Part of a small language model's weights: width 256, rotary positions.
MLP neurons of a small language model. Each row is named by its layer, matrix (up: input weights; down: output weights) and neuron, and shows model dimensions 0-95. Each number is 128 + 24 x the weight over its row's rms, rounded and kept within 0 to 255. Numbers have three digits each.
After each neuron's rows, "fires before" lists the tokens most often just after its 100 highest values on Wikipedia text that the model never trained on; "fires after" lists the tokens most often just before its 100 highest values on Wikipedia text that the model never trained on.

L9.up48:165146153173149145156151093125142124109166116134117158148122137137186085095109109101149138133137108121161152162122138144140133121141169096094153166078130176124135109129167149137137084108137086121091107135196108132073140130078128147158139082058135151156168080123118160082130113145128105123
L9.down48:188153097106119135132186159148158120091127146163104086104165141157114130125126116105119097151130079110116132117128150086084125149110153118085182143110142112112116150139140124123109083131104084125089121126149131118124087138115151173108139122106128108151130082156131093154120136103096099144
fires before: "0", ":", "3", "1", "8"
fires after: " ", "–", "-", " •"

L7.up591:141079121105109092130141134141109142154131087126123154128143126136092151139097145166110103105088146169129159106131179135134135110118079172109137101107092097130163149078098135146132143103141131139119120166131147155146114127119107113142131094122129159133104124157108136150178157131138100135
L7.down591:159146177149111115095130087091116128122132108109156119117122177132133137139190174162093173130170111171152161133131131086124127119120164141143138113131122169158107143118120116112163137142121125092123155116132137122153165127133126173130115100178150145141130121124093136126141112107137158181
fires before: "3", "5", "2", "8", "4", "0"
fires after: " ", "978", " J"

L4.up60:134119106153116127144100096142133173124147126122133090154118103143104150109153123104114152115149110099152131148125070135161104126118093123118114094126101108145135168124159144176145140106104056108144116141154114138112152129100094107139164129162124112172138092124121132156108159079124117093
L4.down60:082144136145127165096127113150153120166125144177151143138104101119108121120143173112106093119082115130157134113107109163135099137073147082154097109078107152155126155120126141146128144129163151109111121161119119096150140156135107142137140105137119162133111169150157151148098132096106150114
fires before: " |", " |\n", ":"
fires after: " |", " ", "|", " •"

L11.up1000:114157119145130115158134110141105135160072138112121130106111133106154102132137114123109153176100161149103079060121141136122127155111130159142066117138152109133125108132102119133107125155156077125094129097120171117088128154137124117130130148081130148122110158142155092097108105135133151123
L11.down1000:107133154152138092076108150144141166126099159120140129153086183107145131131122126148135130172134206138116069148104142136106162133124152097106106122139146144189143125144123155146127154150177119120163136138155127116126117139122137139118110084076154174149135092145121096147104143146112101144
fires before: ":", " |", " |\n"
fires after: "-", ";", " |", " Time"

L9.up840:172122171066142156158119126133097169151124125092150099093112080120133133162143143105140118144111168115126136051094101140142083168141127168151101141141104147124119157154067149130116130096193155147141093145132128123145116122105119140131131110108134109129131111105146167114133169106116120145
L9.down840:085078134161160120131155173178166148123127143146091148113179127113108126149127145095134139117145111147130129107117189145150182105138151090125136137112091171130188130084132140158138161140046167149127149107148078132143112135091139122137120128142146129130137087138096144160116126144103097135
fires before: " |", " -", "201", " Al", " Aj", " Roch"
fires after: "\n", "|", " |"

L9.up554:126150139135100142119122133116095106169114156142112125119105095093175139115107063137152128142109159105124148111127100114097121139123155129116089114117142126169179113144159098138115134122130094122180142103116191152147098085128107090195143076117119148124103154120119144126153082134112123129
L9.down554:152093085134156130113138087138095119146140132156164098102107157124083100157129149136111136140122129138163149118128099112146162154128130122118171126112181114124109167100138164112077150154153156114105150131121164095079115139143137095168124153098170139129122103160119074121118108118137125144
fires before: ":"
fires after: " ", "-", ";", " •"

L9.up83:114138134106126143128106123123102098140088134154158144125133151154153128121128106127095146131129147127127158145091153138124166122157125108141119100132171094130182132118098199090148128192133146169087066117122114124128096167096163101172124111162130129164189110133145103142187133115135134138
L9.down83:160145141118137097109102137105145094140102120136146127141153098149153118110097091171127103133113095156097167122133125118113145097117147113098153083112119123120143152110130100169159183121136137154088155111095151123143201120132115107157135153127151170089127071117080119113180139127097135123
fires before: "1", "0", "2", "3", "4", "03"
fires after: "0", "1", "2", " ", "3"

L10.up104:135118147142103149188130141132113133115126131110140135085093144158089120150114123086137163119134127141150152135163123141098153130108152113124154128129115164132109174135121120155155102131170140100116094130163124064127129166094142113164140151109129158107133151128145147084123106110102167092
L10.down104:122128155135129166080134130107149179133174124137172140183153132164127171090181119127136107124117124101119115124123124131154104150176123103125110155157146143110140103097130135087079062134136143135161140141153140162147178063120085129157142123131121098086114114131120123145142127177092128111
fires before: " ", "9"
fires after: " |\n", " m"

L10.up701:116136156100137152140087102179146148131134154127096144100122082162118168157157142106150134115129171138094115075136077124096113124098130136145117112106153152164120079113128096133115152120102151107103138136112124087119138148131135085154125083103152128130119106089135104089161111109091159150
L10.down701:145099130128135138151124120124092105080108155155129125112125122193136120093115113124165125108132138161133127096116091126127150120077156107102131092109148111132147134077143172108133149150164131168099143134141115163158163156128091079097125120069146172108092097130113116113134140078151154152
fires before: ".", "3", "0", "1", "4", "2"
fires after: " ", " (", " |", ","

L7.up145:153074147130103113120114101162117128099149103105122093168123088153117125101137112126137105153129098154130153164126182164120155117149091095126150138158151162153148132135102158133145156141143122093145088107165138137134120117121116165163119079161130130141145104129136125144165147098154163132
L7.down145:165123141130141109098142088126140122166146142141125140158141143115134127150096146178115127113136094148118121107170144142142135144135159128126146152099122115150128142148106154130124157142135140124091176109115113134113129095170085136094129095114112145120137129141138124115113101164137116163
fires before: "7", "0", "2", "4", "9", "5"
fires after: " "

L13.up179:119163136168153156126128121162134114103128116151115128117113104150081113097156082145149116127142115146090116103097124133118186134140123105097162081146117150140124153118094125074098146092104110103138128149114131138150129188115134069080110143101123123132135120130182166111089135127116113161
L13.down179:128121111111119136102147123113135143142096100099132144134135130170105144101097160169125136126089088159162116125101146141148101100123138099128149157126165077125125142125172087095121134150112087139106100105119109161116167139138103125067143112124146086132081152114153115164142167129093092166
fires before: "0", "3", "4", "5", "2", "1"
fires after: " ", " (", " a"

L13.up550:155143144159102112140123172131167086140084139117097132124163116080124146115165123150124139136130137142094142131108150095099121143133114103113121115111154094156124129091126116112120159114106146133137175091139102122103109136146158115127112138135125165107180126114113110110070085128107069103
L13.down550:144147100091145111128155152125127142117170153150127113119161122119124091134128100164100091144101134156112107112121169100094142165151125113119094069099151157121124109167151137137112132113141104102146110125145124138122153146128131095163159071080111097146079101128099097113109146093130168152
fires before: ":", "."
fires after: " ", " (", " the", " is"

L13.up1007:130104111113104136126130099130166129077099124162120122142117116151087091165121093112125165118131157146117120130119184089089118086105137109143153155148141091169144151182120096139135118132161135098113142148147128143141131124124120152133111125106127137135147132131155129146119154132086082138
L13.down1007:101148065144135130149074110142151137118155120142114137138104170121118153098090186108053099174135154097145125137136146154152099145093160153126128107134126143124147137111162105136114128136112112089153094164115118136131096138138151174116117150166148127153117134124128145154093144131119141073
fires before: " of"
fires after: " the", " (", ","

L5.up992:102133121158109133152157087138153119133116120121103070173097150132099156126116138153125146140208121128156131170134149096091110161097139113130113161124109148118168092138114120111132107120167136152115103138103143099189110112105125139140145157143100150138124150141101149122122126111128124142
L5.down992:095140096158127153138114166124117093128113131151143104122170141152104195144104123124108113143133148162158150098123123123122168153095153093127146097121128173137147129109109124130117113130135135105110109145111069139142103131119121120088113101143106146141127145102106105142106130134090095143
fires before: " ", ","
fires after: " in", "In", " ", " In"

L7.up195:149155180162099138133142159142104127126102111115128124119176094163107094124133077113117108140122151117134135111109100124132081082108140109134125158076161108155123131112115141138115110099116100153128073119093118145092114121123105162148156160140145141138137121146116132094125117119163148140
L7.down195:121114062133141087125144116168162113127131088114081138162147134155094134139128101154076137178088119117092101133113118155116162121123114132161137134126097106100118087114150134135119086081108141107135121167122129135165132145123139135129130138094158152146130116116180118191097115148141098157
fires before: " |", " "
fires after: " |", "|", " in", " SM"

L2.up718:187113131130106131131112116130120129139121111139135151206114126165152104167103132171132126101114124130149139147158129145141188146106140145155094120076193144158162108177138139169144106174130143138130181108144096136125164119108135169180106143094174135125124149146102113108125145132116124130
L2.down718:130132102131126134094099119123111127081144128125135065105146152132157122140139100165133082142124141150139105134158109077126169174122135126079125171129119144107138151110117135113136129116127147099167176138171133116147131183112079145130098147118102140100128145140088064154121118144139115157
fires before: "0", "2", "9", "7", "4", "6"
fires after: " ", " ("

L9.up320:153154145136187144169137166149133171100106107137099142115089089180127127157135074108137179143125141170113153094149139109111149110125130096137125124113131144093111115087122128087096126111145087145115148109123184118111091158138121081188141113146126138145070123094115107101134132126097133139
L9.down320:138113094131131127126140122118068115110118161144142165115111149168148156146130141157117096175108132138069057146103169117153146143129155133136122102109095131158126143125149149144093134102105132133139129109149100120124117097100139123080078104135155099134098136141143104141165124136111144118
fires before: " ", "."
fires after: " |\n", " is", ",", " ("

L4.up97:114170100123089115144152122117097171144134064155105110102167096172153128149150122141124149137104140163166117093131120120139094130141130153103144102113168109163142113136130123100141213109124133130119134176097116135107163151120115115144135143145151158100124148152128087153123128116091096118
L4.down97:150133104134122164118142093106097091092099175129142115132145114112091125157140081146113163106112127118154164115087108160142128140125091104121102149144144101129162153163145115111132107149136169151108137145123090107104135093135145121133151107146138114115141093100122107173165142130101112100
fires before: " |", "0", "o", " by", "*"
fires after: " |", "1", "-", " was", "2", " the"

L7.up455:115129127139114133124126124159102149099125150160134131080122149082130116146127117071127133094140056111137118099177127165167122141122122107140127126153127127138089151106131120123100104129094082082157139121158132154144148137169104109168134118078136103118121074116128147097126154126123101078
L7.down455:091066144161117129116124128139121087146107119142111159149115155178163086122103087092133167093157103132114114106146140145153127135113125129112091084142110113142122144116126134083141158118090074128132132172126076131104122149082121122145125117096097135138107111157116116158134141121130163131
fires before: " the", " his", " a"
fires after: ".", ".\n\n", " and"

L4.up298:109139130136097126126167153141087102110137134103077105103161139149113105160165170106089125128079129158154159136107161109099077126119119120131124179147076164135151194113098154145145093111146158124147128132111192140147128114099136116102114155148083167115146164166132106114098143112099100125
L4.down298:147120133129128107157140131124125103118127130139141118116179119126154173116147073152123122107131131157129135088123103093088162126105157144092157103094147172081084147124122119082141142107112141136085129128172099106196099178144161107129139150133152112130145102121065089123104139130112108155
fires before: ",", " |"
fires after: " "

L4.up561:101138116144145145122140124131136120089148149137117089100127136177156086121123146078161128113157106136134168053107159150125103139145151103173128096131116081109151144123114165130145111141150074131134150163127171125134087139147113098145139178114165164107114113125145102114145142129152163167
L4.down561:103127153097178101135081140122113146182135131111159148138186153150143130128133168119131116142127161102135134077111152109149113141089132138124128103087150093123124122127127133157176140158151125142098118170123145127125123169143141115082096113115146154120074123126174107081108154121095140134
fires before: " |", ":", " votes"
fires after: "|", "-", " Total", "The"

L4.up50:153147146167114110136147176122107133157147132131125124175157077170134137114153132108125175117164094130135131105108136094109141129133123113137148166168125130127142140133109123158135104096106161139110123129088153156146136131131112147120157144148096104129160142127058135127126169128108092150
L4.down50:107158115164111116169142160151164115104116085129155094077178118101100168133114143156124147155119126128121103091135145085112139150159138076128117137153145164181149141133105128119164082139113165121122116148124127092135125128129139120115131119123147175087127146085085143090123118139154126109
fires before: ",", " |"
fires after: " "

L4.up237:169138148157074161114173124119139105111163140122117142144147104145102131145122159106155101139140148141147134131113124105141105160098153120137155153151092180143132148154134141113172124127152158100151143131110157144129099120116119112137106123134102112123139168161113089125106139098083149156
L4.down237:158131058123150150100154136099157138111126135181119104132161096104152151130117109133122110096151124094109163107103136107132149117107174132130121113122139156110134142103099115102136120148129160091139164163144122140160089162116135102088168157139139095148142093133113084179111145074127135149
fires before: ",", " |"
fires after: " "

L4.up500:149140160129096141110165158125102122121105133117146162146173101147144142111113093094098122156082117153065140114090147134129097093100107143148127136123129127133176135134108128147132109111137087132148115134140131085139105104080064138113134155133099143133089127168139086126161138132111118157
L4.down500:122135179160108156086154136074120107127133102130157122180143152157123124089138138152174192175162107109155104095163160131111129124111132115117105114116131105120156121120134175127145098148122103127106096087135131068110111124126144092139129144115131166086122148166128163126131127163120122152
fires before: " |", ":", ",", " in", " career"
fires after: " |", "|", "th", "-"

L11.up926:169192147168108136165154090126083112139141119112123140116076087125149088149125137117104157163160103142096116106172124122128130132122108120120132150150117115135154129162101083132137102117108096135104153121127109144134126149144118125137137108113133152131119113138065098123089136144109085118
L11.down926:157147147150143191129118140138109132131155147139148152105134106134155109136141141115118109082124155119141117145149113150079148161105140090105153169106140130135148101149114162135148110142120151144146074139111119131158099146159111107083128145151154143131155122146105102150099144134121087149
fires before: ","
fires after: " ", " in"

L7.up936:161137129140095138155127126158117168112158125124122127130154166127154111105152106128146126159145114132139141139096140119113111092143099140091148146123104141132095067096161136123129135126081156096090129103156151125132102157107150083125103116132126130088171161109115127112123105103116157116
L7.down936:142143096117132105150126104112153135159130145162140183115160128146129115116149130112107170140118148154109116128116152124118137122148137118130103140075136117137173113145113150114144169103066151118122127118154108129152128128148131094098112126116125146143176131138074127127081160114120146142
fires before: "0", "1", "2", " "
fires after: " ", " |", "0", " ("

L7.up762:107094136127065098139158161150094105136148135123146113098120088197108133116134138105092100141152149130119120133109141112120140080096155130159149141175121116164163097121081156154093147115091128137090133130128149160130155177157165115118114108152105155121120148122125139112136115142133122108
L7.down762:140101147159104131113135140100134111113135119132101154157113103074139092175130096152137137098133122132118144156085091128112139140129133135077152129133132087131148074169121092115105145143148085104121103120111138107090132138098108163119133152147109136116126125140172125161109121144115170159
fires before: " |", " streaming", " |\n", " "
fires after: " |", "|", " download", " CD"

L9.up836:136127120132132119128092119178115138121127054171143142112077185123112161140088174132128117165126137147135179141110117118089176146128130101099112134090142092093119102138137153126161129118125105129113134154165128146106127163121156105112139109108144128125132110113089138124085139173123161124
L9.down836:122126124115146151106116136123149107128112103143129138161098142112141135124104217118075135127180143107139157145131131114102135135136159143113142160159112132135157144119135120127108102136128108122125164133179082126151111094113135171142148095110159121135149127139119105170139155141096151087
fires before: "0", "1", " |", "2", " |\n", "7"
fires after: " |", "+", " ", "9"

L7.up635:143136118098087171084143122106189104123175188116146182182121108169136117088131113139122122132164138183096168106136112101143148119110129146150136131149116129124139169064116133122132131117134120104081128077108162119118138114170166119117116120142093148138132128099110150091154130112126145153
L7.down635:147141120114116103134130169107143143126159143146128132163086116119115129156097171085142160116075135168115123126106139126112126147199099139116124095120149098161153096094172174099123143155114155120094152117083135145144130135155184123152108130125121109162150120136159150131148119099096120145
fires before: "2", "3", "4", "1", ":", " |"
fires after: " ", " (", " is"

L9.up644:144169152135100125097138096128108105096123153130132103100122137118115124148123141097162080170152159123148128145126137119152154145126123177177145110159123132144161118170099159142130149169123110147123151125106164120115101132144159146122107110123126121138150124137132115137106109161114125141
L9.down644:145144070156163136146107174183113130098160130146114144181099157140130119113143131162119077065105154092102138139122130106140111140144173141124133110142149128126162105102135091097155160189140150135111159151124119139175091120109120128155108125076158128103142130163096131097141113115153130142
fires before: " |", ":", "(s"
fires after: " |", "-", "|"

L5.up884:155141104124116090128141141133063107119097157131105121074120103092134085120140147121134084128132132133131083121113111183077083171140087117114146139094139153138114109121110129108117145138155118122150166089101106167122133103121169133156180124126068179114082125113133128123099102135135114122
L5.down884:073176071099126139115127110158159096092118157126117128134119135125152125101188162155126135143099102106133104140111085118099128110097112099107098086174103108168183148146115134107138113146105113143167102132128125152149098141144115129113142090107122124113135084139104145142109151147180133150
fires before: ",", " the", " a"
fires after: ".", " due", " result", ",", " led"

L11.up204:163140148109150107145097133107116131127163098135081154127141088138151098091134123052134097129132134153114080081137138146122082116101162092123115158112135101131159138140090108126147117120127079115093068144139149107099103150118173142148149126121133140109187104178161105128144107152134128126
L11.down204:085118147124154120155148119118170103135110148150142111137167160088153104129134163129121107136162117125137135157087100126132118206168153116109128145110152116122130100116125115097135125098182143130087106111176151071109147117130108113109173181140145166119132095155175126162157132118106135149
fires before: " ", " |", " L", ":", " not"
fires after: " |", "|", "-", " City", "*"

L7.up358:103100128166129136144120145118134157156138147128157159164147183144131118122117132151105145103099107121119149090120115094092172148132126140197157105133142111115138154099088112128162137117121085128154177098127134147136145105120128145181167137115102131136158130131101103171143110090163105162
L7.down358:137162135100145156092144085145183143141152140154106121139131114129163157136137086111124124166173147142100139112096143101082132131109128096133149131119148127137077108131106143126067139106116164128149134092107144118129109133150167134120130144114150111140126082092111131106144108120159152145
fires before: " |", "4", ".", "3", ":"
fires after: " ", "\n", "200", "|"

L7.up756:129138132102124110131102116136129115061088149096117141154105138120127142122149087101126163153095140153147122122094171136032133086137147124141141141098123138124121098092092129142142116097149153106151122122099128141124136106150108109150113122093156172175128134117130116111132119145130138150
L7.down756:083104119155080138059120140131117101111122122094118097101144122116120109130133087150171105120085127153100156153078111077136122150130140142141119149173125163104096158140126126121129149146143146115178115121123092163150091122110157157191135130136142160126090102133112132131128088143096130108
fires before: " as", " of", ".,", " •", " a"
fires after: " as", " (", ",", "\n", " e"

L11.up351:116092152132118134146123108131121103102114129133117093122123150114140166165177118096128097132115117133106109101173148131136137110140161130124114147084180111128160113131120158159168125097077096125123137104127133139157186080163142145121068157148098100131138111144127135147091139129102154135
L11.down351:100130141184100128133130106117131141135116096118169122149099138079090178098157150098103115146097117122141118150084108126149181159118161122129115153142147124112124119142121155097139085121142103165134127130084097146116155104131118128118113100091115115130111134133112130137106081128147155103
fires before: "0", "1"
fires after: " ", " |", " the", "born"

L11.up699:126108168088088101183172138124146104144161119120138086126125115124149113126142128111130068179110093123102100106127118132150119106136125148153138111110142135111094115095124171095125144120120151105161139160134134113104154152109152139108138122144089100069114134114166125108146156098156100140
L11.down699:128139102126108136125123097125107135106134114128095129128100124134123160125149101129102112135159149144158175120109073115131147139092120150158118152172141177121161131152131143133139118159070130068111104084052098100148101114159135110079129149142085116126125144131132152151156157119147131113
fires before: "0", "2", "3", "1", "4"
fires after: " |", " /", " ", " ft"

L9.up259:114095154114152073095115103079125141126151159111116157116161091174112152137132091133126125102147148095127082077115111134152146125149123147162147156118156146122159123077129134146138129126094122107177127130119144128168134166117122091143131130163179113103116117163136150140151115158107116113
L9.down259:112121133111120139074131127122107134138089142140135087151112161127146114158123136157145119150069118127105121131150126129112155117136155120123121108138167142150154157106126153067194147133100122150064145142131153085141133128138106150155094123134153138095148148129130109128126118168124100121
fires before: "8", "2", "9", "6"
fires after: " ", " ("

L2.up892:121128143177128156132143117154111165099141128100126126140157116147153167160104165158114152119137086125157106157110158116117140171109138104157140117100126122136152151092094095143112095128129102111139120116126160168126148164119116167186147120141163175129124148178119179082095137152142131112
L2.down892:109166154129112160115118112156122135096072120120106138137149094099117126170122101122135139094146141114151133147147141149156139145129134106162120106127149132141140144136105129151105097124079099116144177127149132137154164158138106141147130124136167163113141110139108112129124151143133122147
fires before: "0", "8", "1", "4", "9", "6"
fires after: " ", " (", " the", " States"

L13.up275:116093134075115159148150105162178114140125109157095119181137114141113137157141140161176150145171112142110129113114097126131130127100157114165134123064149074118140143132130092119165060131167114104122145110132146156116155101112148138184101083141084148156100143123073149148132133164153135144
L13.down275:120120117107101153130070124116098126151114117105123152095140144172092142105133115138110132116127154128097170095116128140149156149148118126129113131103106183115164142091092129166146157110088120137090117148094093123152152177127172149112135097095139116125115126144107133133181094098161108176
fires before: "0", "9", "4", "1", "N", "3"
fires after: " ", "–", " Mc", " PA"

L13.up933:180119105124138139098084149125116098122136138155108169142127170124137115132128076127124146074182118151151149130127107122097111142143119073106195130091121127142116120085111074154128127120132086179118157119136101152126121114093119093123120113135109139116093134113150117125113119129126138119
L13.down933:128155083155110100134086098120122129113133151131150139116129139122087136130146131156109124143105159115147142121165114130164123151101130150130142104148091157106114105148106103089163151147101121132143125112111172134113131121099170105138192143108102142145072118129096105134071115117146123149
fires before: ".", ";", " |", "–", " ×"
fires after: " ", " ("

L2.up954:133131110117134139119125132146144124116111115126133130140127128161140165175115140112137143114103128166119139095137082116125114105156106170160141127045162137129124132148131118120141106139113157161128135143138108112159175142117090141145110118100152093094080088135129150102153147099144118084
L2.down954:107147145118104125090095088175113136149168133157145118108110139132181128134108117167160126154096175149165142100126115109106107146075114127143107136128141167151136110082142162116163124099120109128117134113143093094148148190114093118157103133105115093102083121139123155128108162127116131127
fires before: "0", "2", "5", "3", "6", "8"
fires after: " ", " (", " ===\n\n"

L4.up413:109135101099109104147113134139110144118140173116164114149153122161127081117119135145117139146120146111090128084136065097120124134116121145126125102147136093153135100167139129170109131120121090143108131123133137147111181100123089071109103091122136151123126135128125139155187139086131141142
L4.down413:091118136122160099136103105194100131091146111135141183095096135117151128108150113126125130166134128147133102106115128138127117127133114108109123133161114120148161125131134143142096139126141157129142144081158175141168117089073132096129147130161152138118137161139179116158094097130140133159
fires before: " |", ":", ",", "."
fires after: " ", " Time", ";", " |"

L7.up105:126121102185128124107153148167116130135156118119126124112136133165166174118129114169109097133149139173126109105114109160138110133124101158166141123144179101142134131130129130134083142089141103131121120114102126138153151119154136079110147136135151111132106135149105099146116159135136094112
L7.down105:147100127114144136091137123116136188129159094116113095161140138113153140158078112103160157151127127130132162182144138123120125161107101094130114067097127117089110128162082130112174102108114148121147111143130093096100138146132084129157088133132133139100131131181159161154157136140126104131
fires before: " |", " |\n", " "
fires after: " |", "\n"

L5.up783:109160101169109096112152146115137121134122158088127166111125136150158122127117117143044125122152156156101071098177062127139073145163181122133092100108190129152076144140154130138120138095095106146118112146122161107067119093112109147117137131120166108130136116113110117122106110098109101097
L5.down783:140114120162124132116128128152143173125126126163132089101150145133159100152120121182156120119095134117070084118129121129132115145137148096146121110102134100123123139118096155112129086126136122127122104128102137140140158142162127144118102101146115095101135134127169154096111123094152067158
fires before: " |", " the", "–", "."
fires after: " ", " |", " participated", " part", "Early"

L9.up934:097135117132117129136126117082094086159145115107128094133112147152130109143124153131127143166105148109112141150147136113132127134126165093112175121120131075135094112106137099135142151135136144124120121127132135189134096152164073129162165108133099119128125109125117099153108154112113107121
L9.down934:124140092116147088119147157123110133169137159127057088103143137140122103148143176135137126172105141153151152126135126131122145173134106105106145152090107150114129121163106099130136102098111138176132117121138099159165113115162139135132118123096152143159141110151092118107126128125096168100
fires before: " ", " Targ"
fires after: "0", ")", "1", "2", "978", " "

L7.up817:090069113108142143142146142096159111110092165086143092100173135141130098113127121165120112117127100141147120120076125120112127101144124104128129106153152188137148151125152087126133156098080157138159131138091106135127144150151104122146114165142148159059096103099127135115133107116100118138
L7.down817:150123126137118104134122109140155169147161095134143085141114133125094155130113138113157139155147118154124115113132150152103153149089138102138099137106122089127102130096105157109113112139141134120164155113106158126114089131163142123152180115080114122076133128138157138120148121166148093098
fires before: "5", "6", "7", "4", "ine"
fires after: " ", " (", "|", " |"

L7.up973:128165109104123135152143113146168109105099159114131117171124099119086153124117077129136084130135135180106183182127146125085066147117124129090138141144111141125096127179119119125081113097101148108103059138155130106144102131083139146121126083167106135124118156152142170078155178160097123102
L7.down973:139125090137093151124143127115151139134156117147136129151137113123156133109131142129106104156184131168111139142125123169118178154100144127126112099145139157117132159066104204115167135121095111094139115137142090134103091189115124143105130154110119121160147145166133158151121097140146159116
fires before: " |", ",", "–", ":", ".", ")"
fires after: " ", " (", "200"

L4.up732:154124102105102168134175135149151145137154137107089150094123115120102141145146170109167157142125084138163096144136088095113136141138118178162125103141110113113128113120120145107140112142168121098138127158136108105138130116128117100136131121129118121124133157090150105092128141124156107128
L4.down732:146136120131071131123129181156140122120114127147144160107157124111126112121122151119134142121112099134080107078136147134142149107141104095159131103149102134079141162115131159078147125145156099100141109127134109125104153158121109103155114129104173158126140142127163144147110143106167117137
fires before: "0", "1", "4", "5", "2", "8"
fires after: " ", " ("